Weights of a small transformer language model.
Size: width 256, MLP 704 SwiGLU, vocabulary 4096, 16.6M parameters.
Architecture: RMSNorm after each block, rotary positions, no biases in attention or MLP.
MLP neurons of a small language model. Each row is named by its layer, matrix (gate and up: input weights) and neuron, and shows model dimensions 128-255. Each number is 128 + 24 x the weight over its row's rms, rounded and kept within 0 to 255. Numbers have three digits each. A neuron's up and down rows have the sign that makes its largest values positive.
A block is one neuron, or neurons of one layer that tend to fire together. After each block is what it responds to, as a language model described it from the Wikipedia text at the highest values.

L6.gate341:135106121104108129129136173126147140132161130100111134114106152133104139151128136130082161136139142119102123124158099107126116183102143088110112148124123149132135127094150157111165112111124148166155160135143144124128161104131165161151170112132110163111128126140125150090131132136132117122161125136087132132145129133120128116111151089127129128119146144160105148096160179141090135132123
L6.up341:156119175130146142110139124134126113154141166181154108123173109117135150154115170080156085114139123086105146151126132108168117126129143105149084144134151106073148115145125135143160098141145147128129101132134121141138171097152137148107147126141132093126109110153135137118112174130148140124167147133091150147171155141143160123127144135120121094106141129127111131130136192088106148108114
Responds to: Word-start fragment m

L3.gate20:141108129137118151109118107130115077152112138115142140121100130058144154128103165130122130172121096129107124134117126134129114132144119130146134126109124095144087146114097117085116142114155118145135144158107151104128114088099177156128109116142159116138121079097126144125108135128146169101129153115136129129124128157187130101124094127162146111163099115111164118147114101158142158122167
L3.up20:086096120109141110116095139128122125111135119136120093099173120067133117121110126144149145098124162128140105105103159167110167156092098137108143107080160107134096194140112140114121159168139117154131141163152161122129112102157112126118105132114121136080113102127103180114088111128149151119128119123155169087145119156122115160136109161161146121148147108146112110157124094093097145108111
L3.gate114:129115157131130153126151157137108129182101090153128118125158085144164145122158107070138127114145104152116177119094172109124140067138123086161112155170123121139154142160136140096157126130121147101109117174154145129103112132150114161130119151165191133133143138127142123134143116115132107157146151117111126127108144115167133112154133153091142133122150088110089095115141167166125130154152
L3.up114:109130186137131128123126107169127097149110109147115116127127156143146137133133081118140088102089119136128131108123144104126123152167136137128146170116105171124163097141124137104133139124101063110146123131170156153135143135108116151116129094133156107116154116167149114152124130116132111154155162123091122109119094141174100124144116129158135124112161089109121151125128096177117136137131
L3.gate153:165110161103106171140110119167118116134134112148123145160103134122153147115128123119090145131142132119074116082123138097094097125142129148134128106165150112085137142113103120090150140160129079117139138167135106131115096161118135093160121126132146131104158116109161147121144143160124144147139137147107128124144195074135148146113171169147117071105111136124123152164131138102158150121117
L3.up153:118108141156157137171133126125108142168148112117092173171134143152122122132187142149127143155136129147120168146162092073125133130130155118157154131133128110108155107135163133159153111107184114132127151129158116123145102156138162132081172173101096111132086085143151124129115161161105162128143138158106114097166131139128192112121144123118135115094112119146131152156136132185136156125140
L3.gate164:132132153119156102148089138184125135139099155136094108129148089095110105138134116107119167136178096139131127119120121116108108077112138096115124142145121118169132088107087086135153099134111149053171153131140138110121162169141119148147145124141129125125125117168129096135146122077193061169104095130107175105110143109150147103169155150071085157130158146141144161140153139124102178090124
L3.up164:147124173116130109123109162143130125113148124158097113133118168129116127124140101193148108129103095112104126120116119082109078091156114092177125121111147118184096133145102099087124117115101124109122147161132158120128118137144128135128121137119145137129148099122117080120119145160140132132091102128154156085108145118093103112119139124114169135105165116143156125120129167156204170111108
L3.gate176:085132128137118137129118146119110133109104124126125124145124152086104114164106123115134152167122121122098148157124092160151098179124111096113121088109129076128187115105123094126082153155133100135112130137110142136102178127105148171106159161077107127142138126118143095183146173191151111120141138156117139111144139106115159120148144139110118103122151127108144112077143122148120168136139
L3.up176:140136104137132136158128174154123119132154157086127106155098148089130097109124121121132104194124134118111160106094102158160127135126099103120108100148117121135143136137145075140079089162123042157088121159130141108135138147126077137111136123107115132132115146153132102126156125157132135123171140155123136095128126130106132156130112117129129132151178132104085131118101096147142112123098
L3.gate183:171125153128176094158141130111116121100168118126124075132125093087140122146131134127103146149133111085058106149135086081127138123148126080148107102128114087099114164127106110153116158119114157141098124107113148113116121135154145103110099066085185116165149132087118103119130125112104117160112120133142112144137155128140126109149108128096140110091092093114161110116096090127130156183156
L3.up183:144124119129153190079101133124142154117126170120138115092166086168089138125116111078133140088126133142167121093150121114142132098147156114115116129145092105138128108149098144084103141148105148137110119109146154126145133181128168111137129167140112093153136114114113161152098132153104159112131106112118134090146145169125127160152131130144136112121116119118125135118107124127113137144112
L3.gate209:157116122133198098098147143116091157163139116079149127125127123124130146130120140093151113116134137120111089142143100111169089099132138152146146141148128134120109150171123113132092175122159130127109146124111114123130132161139128162117106106123167109148148178127152120165116073148125097165105141114143144137099139154117143112126112133147105125092123126105123118125110125134171126143119
L3.up209:148134162072163150105098128109175134117159131171126135117140129153112129123103146111167133085103146122174102168135100090164116138154128152121172139136158141136133113116146104127102160101130148096136140113121132154130153117130108167080118160120115093158144103066108127125131122145162120138145099134135109149152162143138169118166123142166092103137132158117120134139113096144145129115135
L3.gate224:132124130130122107161112133104147101171100119156122143092110165116126078105103150135106149138127113122094123115108105129138138126126136106139125067165143138123115148144097105129139144147077141136129132144124166101135131071087180136143128142150150131157138082130164105141121114149151169110087169148148155074150093095124102146088159135169115121127150119129073098083118172130127145103131
L3.up224:140106141140137107136107147130114146138106107107142145059114156060180141150115123142136142136112110137113151157120093110155155112150168142113139100083161176135103145180103138142148123088081128122151123114130143117128142095088140143134149127160141119148147101146139117156118134119141133142115140174129129099124097125144146176125113115209099098139147091155086123086116114145109122128136
L3.gate247:151113131118148157104074131136119153173125112127113146122111123152100127180171122083122155128106126151112120124108138103112094129123127125130080135115072093173117137168126145119137140113129128075105147118140126134168125084130153117147134144141104154125127123102111164095151137099128111136134117120146133162127111129185146165113114130102120110153118183107110109131093119089101147103105
L3.up247:139130089094139146161133145052130132109108110105145148098137136167140121105156173128149118118140149145127117154158136162129117113134147100086150112110094111159107173142122148118146117123134105095127162071126100162136181165114137164130102164137131126126109121110113148137146092110130145182115091130120137098131094092152122110111122147078131116123126109071116100148149122081149130125089
L3.gate263:161132154114141113158165098148100109116142151131166121094118106137130077142109097096169173132177096092148155149166111102133204142140182080107105119147124079155120127131113158129138132121106140125132116144151100119110171118151148121132147115088135140121134101076112155110090104138151181102123095138136145109168141134163127126081176127109128163123143132131162130140143115139176140148089
L3.up263:134141119121118106145124102131132112088189119141169119093116111097146105129109154105119164093120134086157107112142158149125180133133159117106087170123113053163135119103093174129143142119121150109153112116116131135116169097118131200161135109124141121119130121080144126154148131184144190104092139142115150126155103122131166093125156098120136120113173129114115128109134110140162175145135
L3.gate276:142135113084125124106131138189107183133112126125160136141116123158135158175118139121126114135121146151139165125167101153120113109095142137110124129153097124168128115126091126142157144147128097080151134144136149196117152126125120098124124105130132115110159070115151148143171184154169158074092144148109157127101147146098166095043116111117116084117140137129138128152126090139140120129075
L3.up276:087143155136122127104121105147100114155133144142139143107106097162137089128144118142130132148089118098115129086116107159159175100151143131090120081098127129153101140165135133111129174155099105125117150147084108140133082124130149113168103141175133129118155111111141160159117147149106140148144131107155103141128116101132127128123089145126141119106152053139127123157129125082141137160124
L3.gate282:162163140173169155171104105085156141160113110153124183103151149152076140119144121119137134087151131120146106146108132148094127147179130123145114142119134137099135136150139126124111148121139150103144144189137127098131127134116129143111134155111142144078128125107123097158127157136139120113097109176097192120140115132127145121103099090123155131150124137182132117082117130126082167106106
L3.up282:155142120123142120117127135174127104149120129085175152096166108171168137117141150114155156160142112136075110130117137089095127156132150119087128099103125124153113120106199107125135094155095100141103136153187098091146138145070161140125111134148158119128118151114146142095119147127158082163105096149157119102066169103135142152107107101146144158127149093106135113081114125129128177104134
L3.gate309:140115135115178146123085134077123090183117167159128143120101170146123137109112149110118168113178137138126089091100164088138138113124135129142130121112176103129149121104104158083165117149126168118117178168135114134142139080103163152146116125133138096128101087125129124113108120118142153115119141090137116130141110148118079112125108136161116167141111155065113119187140142153162122132126
L3.up309:088112135073106122114086140138117090156134133144131127172155126159166104121101149097134124132115130123107143124117132144101117128102134106101176117122152151146142106089075108159123098104109127148103090125143059105121085137078130117122164149123137148140123144092106139189138110133150105112140135143133094097117150146149151151155135155163133146090088120163128139104151158169145097142097
L3.gate377:107122113109128136116171108158162109064137105127081173143096083137118132122125088118128089134131075130132119103123134088105166139128120153156165109084181150153143143127140119090154107126081142160169149146147136138140135142107171099123163103111147162202127147107119065140143104102155141140149127104159123114115143174124167118096151167093113127124073115139133124125112114109160134131145
L3.up377:166125094122110119109129132126126183095143163117110108103129144105110143116168140094110168156095067130128121108136153107124103191127137128180121125119150160140102107157135136120125134100084062155117132155126118115132119143166160118119110163114131127137102100151155147151127118141146162108109164166146154101130125127119112126146088175111136115124162122139146122129140116094142165089152
L3.gate568:101138109134136110159097130126095161139129063112109144135125109103158146145135108115117122130107160178123154107184116120185143130107150083098163095159115130118145135111127136126111096135171140138129146134137123116159124113107149146080148121098110140109146140129153143131113124126113154127161138107089115143111133148086127131124134166084143136134145130162145121124100099112126085176135
L3.up568:128094148162172128133147113075115130117112170136118123104123116103134131114076118143160105137118130118095149103116144122116107149100122103110107092138153124093093133136158121108133111092132153150080146111092132118119152103113152122133132118145147141160146130114134136143119111119149141138071179112150139112102145135103140123138100156118121132101165107119167137158110118151145123137115
L3.gate667:159107140155160093095121099149126142130114140104112136127130129091122140111142121104116178117125112136139125103164122137141128136120183142164158127114191082131142121132123133143119117098106099132117108174143126156115170085130124108159152132120146140137114129117105110182118124135166162149170156136155093160109139132107167150099124144117142097123112134107131138130125109157151172116127
L3.up667:130135147105161093144110092187124121103129138130109112105142151128106128121155170105129139118118137139137140152165089119157162074135173159140122141100132107124141137170120120083122103128077167077156135135125172165097147148094110146147129139134109142169101149099136141152078183143110133120099157133085143137114126148105110158123109139146086136128123100104150125174120149117186140096144
Responds to: Word-initial M/Am/Th pieces

L4.gate124:137093148115106117130131098126099125146054117120106136145154116114131136128111119122130131134098135108085186128122128112164195115140132117114139131158169157094132155155166114158086126120133123132161116126205126138098099126136187129131112147165130200172132124120153097178156130120148144120088117129101130094119147125113128065108144123162114106163120131139145104133117098100126117118133
L4.up124:141068139116086119110106135147136170124122115110077107113147152152138096119113119125105122124127109160115116125129121110063107129131125114150150120108104120141074148125131108143184069127153138147155151114105120110103111136142155101146107151097123098158156123088143144137128130128142159093142151104136155117076076161120134149092120114152142105161160135161113152130113125106101140089107
L4.gate349:140118154132118102151117132135124104114146172145121156125130178115090102163096086138168150130108130105131136129106113157163178146111135112102137137127157100105098155129156111135138131103128118119077139139168114152122105145093149116094148113158130132186126110114145128101172105175131151106133143113152164112145168128145154122150127094119137122155130140087127126126088141126087099168098
L4.up349:123116107133154123128111130137101133131149155093118137105102125148104143114140089133095145136103108148112156090124110158147152136126140133142114120099114151155051118093169170132150155087128108153138120131143117121117144127141134155126162182156107136141159177163121170172155131122127128130090117111130144177174103131151153164116118115116178128075129120113138150124180125115130152128087
L4.gate567:153114149097148155161151115123070130131138119146129119147153140100151177141096132064128119097120124139142160121111141138121180133112160133106155112088130142120119146178136163097118115119136138136119128147103151171106101085128164121125117124139087157134141106130178116131169105132177110113121130081138166145142131136137139122136103110152153133099104129150112115143159124095141137164078
L4.up567:119091173099168115120142133114123091139103139147132105132150140134129147114125114107153135133166140108122165151079111113096136124117156133124156082099148146144144148146119105125095119111096139141162164141112148151112092125132097104139148128092087149112110129125188133150194114132165129165138110143138114131158160128120148121096131137150165160144148114135083109068153139114124121131099
L4.gate643:113149115124151100129142121131139159143102107132141115123113142091106142122135155118153125114129087159144158151146120128124149147105116108140132106098100129124115111153163107112169121097128096142130131137092116167171080110151156191099114165086163084102149118142116127149150118112114149139136140137105122120157141147155145115083107160160159126109130126148156154126125148102148121103092
L4.up643:129114137111157077160110091117121109124131131117145132117130179117135140123147113089145146136132157142136125118118092128146091132144129118100150128125121158166111120125124125083142130135135105167116158165132115133093108156111113118109142176140136087143130149129124133100119103143111141098142136162116109137102154188129120142123060119155129146157140107158143135136104170105154126151115
Responds to: Word-initial F/M piece

L6.gate30:117097127145116133082117113134126130095138160121164176121122128120130138122161169112144116126145089128148110118110135104146115133093146129116122164101157144123094143130120157152113146159164128145135199143168158131147115088146122138100142113123146137117156130112131104107131099138155171181095126158123119107095158122147121100089138153110133137175134117141111115133142125106115145144085
L6.up30:114150143163124111103103125077160102127115116095124106153135087128139098145154157107116116135109162110110157122128125143164108144158142128142106152126110152146140135128129137122089127149130114162123158123141132150115123134135106125107139110156142168104104099141093106133153153097138126120145145133157163111089091127090087139163118123186123121137149109120157088124130119133158125141109
Responds to: Copula after subject

L3.gate54:119155139141140132180124125098148142099143113149163130123102115119111144118100121104108128109156109111101092163144163132108144130177096175177124179121139081126113144096134157110134153139120138145147113133146118117132154112131123119153106086147170152152106161113123112122152111173121150113139119122127108112168153136131123161103123122145153125173089113118107129159175104139110114117117
L3.up54:144119138116162158106133135129131133138135108121108176152112161164096167135111139074103095144102153152142133144134112136101174142116145155124156124161089137148072143084108095123148130115132152148097155162134092148128107128156118105165117124143085139125070153115122099133041151128143159089141113129097114103176122123103118139174128119162158131120117112154118146175173147126174141111122
L3.gate73:099109126132140149117106131145199129132141156108134169145126104142122168143087120173104090142182122084117188098111150173159087133130121136091158143167131113166125166169154115131145138133128124121140158100111124113128135122131119115145117112157115112132108134103115125173143147161164144118127147147131096109123113081157131144084123124107173114153123118123111109129157122132106118092151
L3.up73:082092110135122139128098118141126114109159131126095184141150116149142168112110120155138086145157180085125131125133104124149114147181126150114132140160149131185136142144153145142139115065104092114114139085172194127148140102144146105149122135169124166116143146100156141141154091146190138150128125144153131166095097090163061175097116088139160110152151118109150153112148174133147090141126
L3.gate170:141124122120109122128130145111139119088125110134124145136126079142113156172126155092108127144131155156140108114149147095098109139146124125113113091102110117151141063147069157100119144151075135186110158133159136140147129090125147131137137132116101166138110162135141125162110131138127146157131127108128116165123140158148137133102077150161162119137099164124114129143135178114090128078094
L3.up170:109131125112105125111167123108146163103136138119094149179104129121108125160135152135134141141165113105140116104111145095110121157132131071146120095076106127168144108138142134131092113185137159151113126131141086078159141141210107123087118113121120144091138106097115124150112127125120142131138156108157099124106105182109092150083117154125152154114126178118173127124137122171151112136085
L3.gate231:119134136128146146089102154136111117079111128128147118109113130130154156128156146116097110115107158099136094083127153111122113130165110119149116145148152115119130151134111154138114140153147116137180188096142101112147097131125128072099112127160080142145142141100104121133140179147113171169073132142100117158117114119125138115168109131140133080122075103144154116134133136128129175131163
L3.up231:113148144139137143071121143120115127130102127173130132147127107179120129127175148156158136111123143095138146128076164159130126089170128107127119129111167132107122145141161141092149172141144135132133075127147095089143175139103146154133139125135116132084133121098129135102124136141152102167156130115146097125159145102113106083096126105135149141079076152185145134138118160161138150138148
L3.gate236:089087171133139123126138128130123156132079156160118169165131125133119160129144116116138121135117140118110147136140161165112176096068130124104109127071119122123138105122163146095100140178127131095167113126125133133138124148126118130129124130119086143164102146099127108096106116140146119166114079116116086123140125114170142138148085142113116120133135090117172131135120143147142152101179
L3.up236:117081111124117122112106169143137151123104150138099124153108135121128164143123148117178136122179136070165168154125150089119093149149091155113083137138144160129122166146119147155138116079147182120129133154154106137117103147117139073085100128137181146136108125128126134112135097142095128084122091111185107127131094127094130101138159126135166130163136137166199150164112124125148100139151
L3.gate350:159169144140145115116130101101144134116104151097118121130140102107116112155165146115118152149157073089094142080115144178128126113124150133116088173164086112124089094124156142134108135113099130139120166153118143118130094166155136122113113160151132167120126154101137114161088133109108159090123112101114129147127097157118110140144161112103146143121114147140131114179167149091125132185061
L3.up350:126118106159138153107121105144137134095146159059103119164095128171101107157113139101156120117121142070092149078140136138133145157153112126119126119147101116122160147124090159078163200146095142100113174130143113134113156162118130137128138117124116129126102111149131094135089110119130082122152154168126142156162113139141122188119103130138143148089143120126145120168154179124105117131083
L3.gate365:122158163153126064115150140125095101162138135140114129139129133130124148162100136097147115071145131140130106167125121128096143132140133128125131171101143120116161124129115119100145131165137126110092185118127157160135126107119123112106106097129130130087127117129140159137101124119085151143098105132109119090097140170127161121092094100126156119188140111138113083114153138141131118109128
L3.up365:117117177085126093126119082130114104137158158121131100135111114112133104140117118114124107119115172125126155108121135100126119117163092103120148141144135099094123189171114109115136156141148107118121131140123115138125159136130110107089096079125118143150133135142143108145141100154098149179083093133156119124134114124078102142156134114160160099139069142108132159121123129097126098116130
L3.gate401:096121121143101113094136151075160116107150142105121111179099146127089114127127048123149150139141112113127114115126145136116125126126144151131124111174095120136129115171165139121096141125111127136164160121148129139156148132132143096061084121142122116107162140085162109156102113122104108113083152109135163127139122133160111156145153139115159114117163159091138152148112164123119117171113
L3.up401:143139072138106113129149106111135167138120119075122110136101121113135143151167109175097130124165132150189122145144136172116178180125128111113085183096120099080110111135102125131179114110089102127108145138123139129074146120106114077124121139129111157136138175143107115109070113103131150151160153137094130120152112113133123131090125146096129109175150148127107151146131159111110103160104
L3.gate487:125149142114104116122158146138089043118117127135083149148093163155100157138112149116099124097131086096138122150119120105100086125091137118166134125134144115110130169129096143088123120138120111153138136112156154114167140132164134108158143142109143121155126156137174083129100163153139175128140137179127116160109102162171153132094114158127114094143121140138082134113131138107097140143095
L3.up487:126136144125091126127128142109134147129099148147150137080152105105162147122107126122167119150118111093130142162113081120102075173128130109158109102138118184133136099151131127132161118144120100115132141110116143112106127152131187097080139126144140116118131120138129155122121184182138112148131139113083111144128137150096135145135139135121074077104149156136129135152123137147156140105103
L3.gate504:105098119169112111152141144097095127147148132150092145118096123133112164130179182080125113173126139120147152141121125140130176100114121145152135127109131134096125088103115116109121122079065141134128126143126140108163095142118148141110108138179127132165144139096133138157146151130132150129189136159103083119095120140112135108126150130124102143122179097173175163141133104137136110106094
L3.up504:139140149113124133130105155075056171134169133145047139117102125152120152107145128089122111150112129136112143122096127159116135157117120138133165122094109157099103076139097100153101105086098170129137137146121137147130132168143086135091136151164111132144154124106131156150139124138137146109163166175127098115097093124107113132150128150113098099155132133165177126151110096089127105124142
L3.gate517:122164137153122131131131138116120177119121133084134119109094111118120137107114132090140128109134114106116139101131141158122107152111137104100097124143107109121108169134118095110132107171136154133163122159188052152121120138153095145105150093138136126161113152120111108139161133120125152117123094148141139109183060149150058106110138142106077121156149145130136137103136131126093135138141
L3.up517:127120106097113136119130107081155129106132137119160098156106161060109165172151149132097173164116137137111148133134167091127155090097120126131163186141115090144147144157134128119135129146149141149116110159159138093123157140161089142141143129146155127115084134159096081133120131144148112146133140110100129123125127057087098144132138133159162182135142153122151126113126137136070147148131
L3.gate584:168114145122096134134106121105127105128146114127128105169147145095111122123105145138162124115144110148096116135133121101143116119093078141128128104137110096133125122107154116126101159142148143137108173166141147167088118186152121145120154132143164162076073113139075092142123133165121145152119124154116092141118145121125172148153154104111107096132102066159120119138147137157176135115101
L3.up584:096143094116105155177150124158115073095186094097088119129128141155151132137179110132076155114107132178136145088122184122133106109071131136132128102142137143147133090141150136114114119150105128149124179149135126150158118162120115136123129118101129137092114131156121163145130136161152109147133145150127145175129098144132147113090105138111113122090103145117117150135126111096146090125108
L3.gate659:187106152132118057069174094125162146134162151116128155139118131071095131126121143140125147079106098097156114160114131130115139086137108152130135166123075119117116098141130093124150150130125104123118128118126161159149102128085097070113141078089153134100131116104094088140122136127102113129092148180100107149110080122156121122134091131092097100117111152112138132146076155130138138110136
L3.up659:154114115132169123123153127114148164129143201092103115105115124086110102142119129125128150117126135104120105187148121124076112126162130158158141137128159144093144135120076118113128109082158129136105116146100067127124121135188135132128136141109107136138128154142082095137131167113116087125110139115112124149105154126145098147146112115105149082124138127120121146097072163118133172111121
L3.gate682:117091122153144125119190137092124136147136177139104131142099141088124144172110187128143104086129156090154133121135131098099162136144159107158106144128072080126155148137132144114120146153089099142130136136138148118158086128108123141120121168134139127124129129116110101102101098162120136122098132203128134113131119144115099141145134152103157141127163125122120106081150131130124096111125
L3.up682:090099185114136128117140127124190120097105113178106137132102131120139127145116123119086109139150144143102155162136136176151144152122120130099125063129166147138100143107149118157096108158118126100131142150166131131132132146097104151124146115174109138146167147145111106123109157158158141129149136098108131138115090121124120072129121107131160119198154150136144139116139107160137088143133
L3.gate684:159142084175090147148133161155149126106178159123088143151133087112117144116180079146101134132161088100140137145135130171121119099139121123133139151182128092150174104141112136132130120115186140121118135132128097083159156115148139105151155109128137116120157129133128136126118110133143115127156165134127118110117107134143113102125100118127182153152143180162120151103127153119104131087147
L3.up684:125100118147078129137126133130159145091191131145124189140093082112121118108153085119108148133183137106109156150131119162123122082121128109115147160131129062134177168146107133127127099113133140110154136114120099092127145078137123100156135146165143149131134108116145111092119111129135106104137140107138145084104109159141098092085111135076149154175144144151117147120149143133126141084160
L3.gate694:156171125135158121139125134147187108143095139145116154145141122140109110170123113164123136154136138142108179142157146108135152167083137137082152108133136131169136125218148119098098195085121119123144172167140140144154123113116132067137113117139143143094116115155131110104144147162084132116134157128107141137139130142159158118153157115119120126161113131103133103176147125140109106178160
L3.up694:126125115119140098129139175111123112135090183108122087121113136126120141090141146124139123101116127088140101139117108132130134160141133127112148125135129113126159103125144133142159183124127130125082094160118087141163145116104130083129136146156098091122123114115133103140149114133151121115166119067145144076089073157192162136136133109140123157176102132116145188135136113146146148150135
Responds to: Forms of "be"

L4.gate130:115116138109150164113152115164135105130118076132105132131105133156091125159123145153127089111145149148107077127180146116151139118118126115119156127102134114113081154177092146081171142177117136098152111088165153182114106128125114163136129106149116159164096135151152136137127119128150134101113149119133085143134139118151072167131124103107139141158104158130118103101113143159169155110130
L4.up130:106161130081141167144108143126142172095136132151110123111099102107130136144137128119090139112139127142141100112117127102126130132127140099093143119127093117127162153122147145103127179145079192145148124077123142138126134109098105151139149130150096133163063118143116120128157133129145116106112133179135140161135095107149109138122059108109071135145112127119121115164106125126132159151127
L4.gate156:126120153088121181125109145116099173078099132141068103143107136150131155137117119143123081116119143114125111117125168146111128109132134122159135173136122164123125147131061130109089117133170144127128167112129148132111120163138156110092144084146098135167078131135160134115119157125147160128087082098148143122146114128136158108096128135121129105155133107096125122163118112124143117101126
L4.up156:112150128156148171144137117106143107129114145095095141103121081120164188135174164131145162163075111119158126095107115137137107144121140117123141111128119167131111075150178140104096112139099092105135138134134128086167104124135128098131154113134123161131118142102116143186160099108068114123128094137104087120133087084141143164134130130148134168120099107126111161085127119118126180100129
L4.gate277:130131077111157103068133143096119133113125165131119140140106149110095147129140156113141077161115141106121156116128092111108142141096105143174120130100103121095085137137086142109143123179103153129136124121123094112109129170150111117103089129109142159112120110150133142115105087152095165138127110120142091098110098159096083144128152119131160098101106163144147120138133214119081126178095
L4.up277:109116136140118131109121109158150113095124158103181106129131142136125081169152118114102148124134172116129130082153092144126166097110100121115113134156106132128088167131160137111106114159117179163139145109113151171132172161086132121161143118115134140153150167153125125148149089118100140138135111137104154102120145137115087159124131137182146121142146148087094108154145140139103103140140
L4.gate408:130132187146127136130140112123116106137167095134100161140090115123138105126132161084119106136122162122123149138125094126134149087098112099099153148109131116159156117123119133128130149119155101110121199144152182139106138073143074139130136152122105074087146164126120125138182128154095098149192113098100154141127146140129147096090131124089124108133106097139139128144156126093164124110115
L4.up408:123119104145142146111132116108146114143139128129126113136076127104105124120137154087113102112072133091114142118133161123137142155116079170117141129136100112120123155111122107136101148129090109167129114171128141134107137151145089126148110125119101176177081141142142115140096067172129139134111092116112069123148153112122133163135108135153127119098106151131131125136128163126105135129103
Responds to: Main verb after subject